config.toml
n_layer = 20
d_model = 576
n_head = 9
n_kv_head = 9
head_dim = 64
d_mlp = 2304
vocab_size = 32000
activation = "tanh_gelu"
norm = "layernorm"
norm_place = "pre"
norm_eps = 1e-05
positions = "rope"
rope_base = 10000.0
rope_fraction = 0.5
qk_norm = false
attn_scale = 0.125
bias = "none"
tie_embeddings = true
parallel_block = true
init = "uniform"
init_std_qkv = 0.0208
init_std_o = 0.0
init_std_up = 0.0208
init_std_down = 0.0
optimizer = "muon_variant"
lr = 0.0107
lr_mult_o = 2.0
lr_mult_down = 3.0
beta1 = 0.93
lr_head = 0.0075
warmup_steps = 200
schedule = "wsd"
decay_fraction = 0.767
decay_shape = "sqrt"
final_lr_fraction = 0.0
batch_tokens = 262144
seq_len = 2048
doc_mask = true
train_tokens = 1393000000
steps = 5314
dataset = "wikipedia_en"
MLP neurons of a small language model. Each row is named by its layer, matrix (down: output weights) and neuron, and shows model dimensions 192-287. Each number is 500 + 25 x the weight over its row's rms, rounded and kept within 0 to 999. Numbers have three digits each.
After each neuron's rows is what it responds to, as a language model described it from the Wikipedia text at the highest values.

L3.down2228:489541531505501534456461507517473463487475507496451512480520523516501507537517486503527519490509493468502498554445511507527505532549511442532519442504532508519522486504467478502539498507474516531473465507464475521538492495457491520477491486482490502505454509538508466488481493536478509490
Description: Words after numbers. Mostly the word right after a numeral or quantity, like "five of", "2 percent", "36,094 kilometres", "424th"; also "ever" after superlatives.

L6.down1164:468513484526525503478475540505524480525487507502520516482510449438501503515495508491515538463485545515488498500514524460526519481478525504487494506507488508453495527521445471486545486485468478516513504556513523530506459516470511489536480514523462443528497483493505508493538535518493526512
Description: Final piece of rare names. Last subword piece of an uncommon, often foreign proper name in lists or tables, e.g. Litmanen, Kvalbein, Debrecen, Ribbentrop.

L6.down900:463476505476547499526522508521509492458534479542484509482515512489479488544515478492520527500503496491487502565523524506486488501530530508499475487498480480513518513494537480474485496471555450526524482498510527505490533532471453471490515512501509491495460497463513506540476464436489475489
Description: Units after numbers. Unit words and number endings that follow a numeral, such as yards, MB, mm, days, games, plus zeros and decimals in table cells.

L3.down607:506521516513481522501514498536479484505452498507481478561536515481476514487478487514478469540509520533508490476463473495532485480497487464492474487522520521474551515502513473469525482545479502488499507489493540523501476513506500481546524489486521499527537481467441547503529488510466450507
Description: Mid-word name pieces. Word pieces in the middle or at the end of proper names split into sub-tokens, e.g. Le-vin-e, E-ric, Rou-en, Lackawa-nna.

L3.down2097:486480468483475474502514508496486488523492483487503482493505487464489496508481477489485492538573475479506511486531493534478458484504521479500494496512507491473499486491557519514538482450498498550500489487525494458457491481532441465517508528520471471526468501448524482422470554514521566501
Description: Word-completion pieces and hyphens. Mostly later subword pieces that finish a split word, like multispec-ies, unsupervis-ed and constrain-ts, plus hyphens joining compounds (submarine-launched, real-life).

L3.down2014:462493474513526506507525513474492488524472470495516523485509480463515501511493477475471513501496474512510497505560502521528467494510512489504556496474502497514516480530501463464522421519462473507546494502492494501503450514500523499525522503553489514527497499446514448534497488519466508497
Description: Hyphenated compound second parts. Words right after a hyphen in compound modifiers, like 53-story, Japanese-born, Luxembourg-based, 45-yard; weaker on nouns such as named, journalist.

L14.down1599:519528481482484527483463472503480468520462494503564486499543516490491528521476522511505523518529511491503473497499544471515510493509490515517460496501552520493493480479524481518510450504487492499475491529477499505519507497525477525445520529512525484496473532477503497448510504513515517503
Description: Mid-name subword pieces. Middle or final word pieces inside foreign proper names, often ending in -a (Ti-cha, Gaj-da, Fruška Gor-a), plus cell separators and numbers in statistics tables.

L6.down1778:480493505508475498533531498498502458511504490517526474476509522525542508508487509528502465511492498528508522524504499467519504514497507509502526532456498504500511529521550494531510517501520498505504472500487476490496535510522521493506531516521475557468471505443525499463485547530499489453
Description: Compound and noun-phrase continuations. Tokens that continue a hyphenated compound or formal noun phrase in expository text, e.g. peer-reviewed, community-based, high-quality, cultural, strategic.

L3.down1174:458505565505484513481550511577512527497491517497533504540561518519566481482475503456508480466491514453511522486479481502522507470506498484497501522520461460496524498441494509512463528468470508501561498449511463470503488490471467494531487538504467465477504511473471534484505525498524512488
Description: Mid-word name fragments. Middle subword pieces inside rare or foreign proper names, such as Vit-thal, Maj-al-iwa, Rig-el-ian, often in table rows, plus occasional phrase completions like his way and Centre-back.

L14.down236:520506522527526483522505485485454497504500516510510503453500528529521465510445508520501502511507515529462518558509480480514516518528469497482538495522533525527486505566555438528480516472483495518486519510508461501506518519490508459519545517507492514485565469467494498504523437526519515495
Description: Inside multi-word names. Fires on the middle pieces of multi-word names and set phrases, often in lists and tables, e.g. Tamil Nadu, Pediocactus, Battle of the….

L3.down298:550435509515474474463543498481475522500494517500483539482475539502524505488494484476517520516486496479488530510499527517472473499485517492468542515500512482443496480503504462546495490486487541478513521478490473498501397498463473479553499545546508494456472481527521471559529562472498539468
Description: Digits after a colon. Digit tokens after a colon in times, durations and ratios (16:00, 2:10, 4:06, 57:20), weaker on other mid-number digits and scattered word pieces.

L14.down110:549491512541509494420512483442500516502506513503455471498526489529511498516512475500480529509480533548472538538506491489546519467477556495494493478496487509466488498500486488489490516489486486483508496513453530505475467453494552485497446517482506473493470525475498527518506489525526573471
Description: Noun-phrase modifiers after articles. Adjectives, participles and relative words inside a noun phrase after "a" or "his", e.g. a federally funded, a wealthy, a story that.

L14.down919:494524516459497490512491473490501483494496520496491491499488500498482517521502511496493459527507504507478539475498494487503495476528489464502500540508515505542518528488528508520483503535496477521475482465515499508503498481541452511453502466533498522525533517479494483531487435444522493502
Description: Phrase-starting tokens. Tokens opening a new phrase or quoted segment, such as opening quotes after meaning or colon, nouns after the, and table-cell digits.

L6.down997:529513515469528500460532541501549507453437488498484468466558514500459512470514499537513484486527497477508469512520513523529467496472448478534506505489490473497451545464561498487487501488471517531524529501523517497534506478502465491462488435520511534495582477495494557487468497481547543523
Description: List-introducing markers. Colons, "e.g.", "such as", "including" and "most notably" that announce an upcoming list of examples or members, as in "four isolated mountains:".

L6.down1864:456498482527539473504487531490545484497502510529534510511496482480497470531482513521485472501503489503472527531461502502474466488478559517478492471469485477502496497474482487502585504502489468508508501479496481483523480527469505502554480543535467508494540486504478519499533503516478470485
Description: Final pieces of proper names. Last word-piece of a multi-token proper name, mostly foreign personal or place names, as in Saint-Sulp-ice, Whate-ly, Wärtsi-lä.

L3.down719:492508488446510516484518551545494509476477515536551549530477475522486502466497516515455535505510509511512483491463505509479449441495461457495530489515517459495458460513506491464493513464494532486550499536531514521510490496507526545446504512492490507452505499510505518506493488523503552484
Description: "on" pieces and table pipes. The piece "on" as a preposition or word fragment (Upton-on-Severn, onset, Manon, died on February), and row-ending pipes in Markdown sports-stats tables.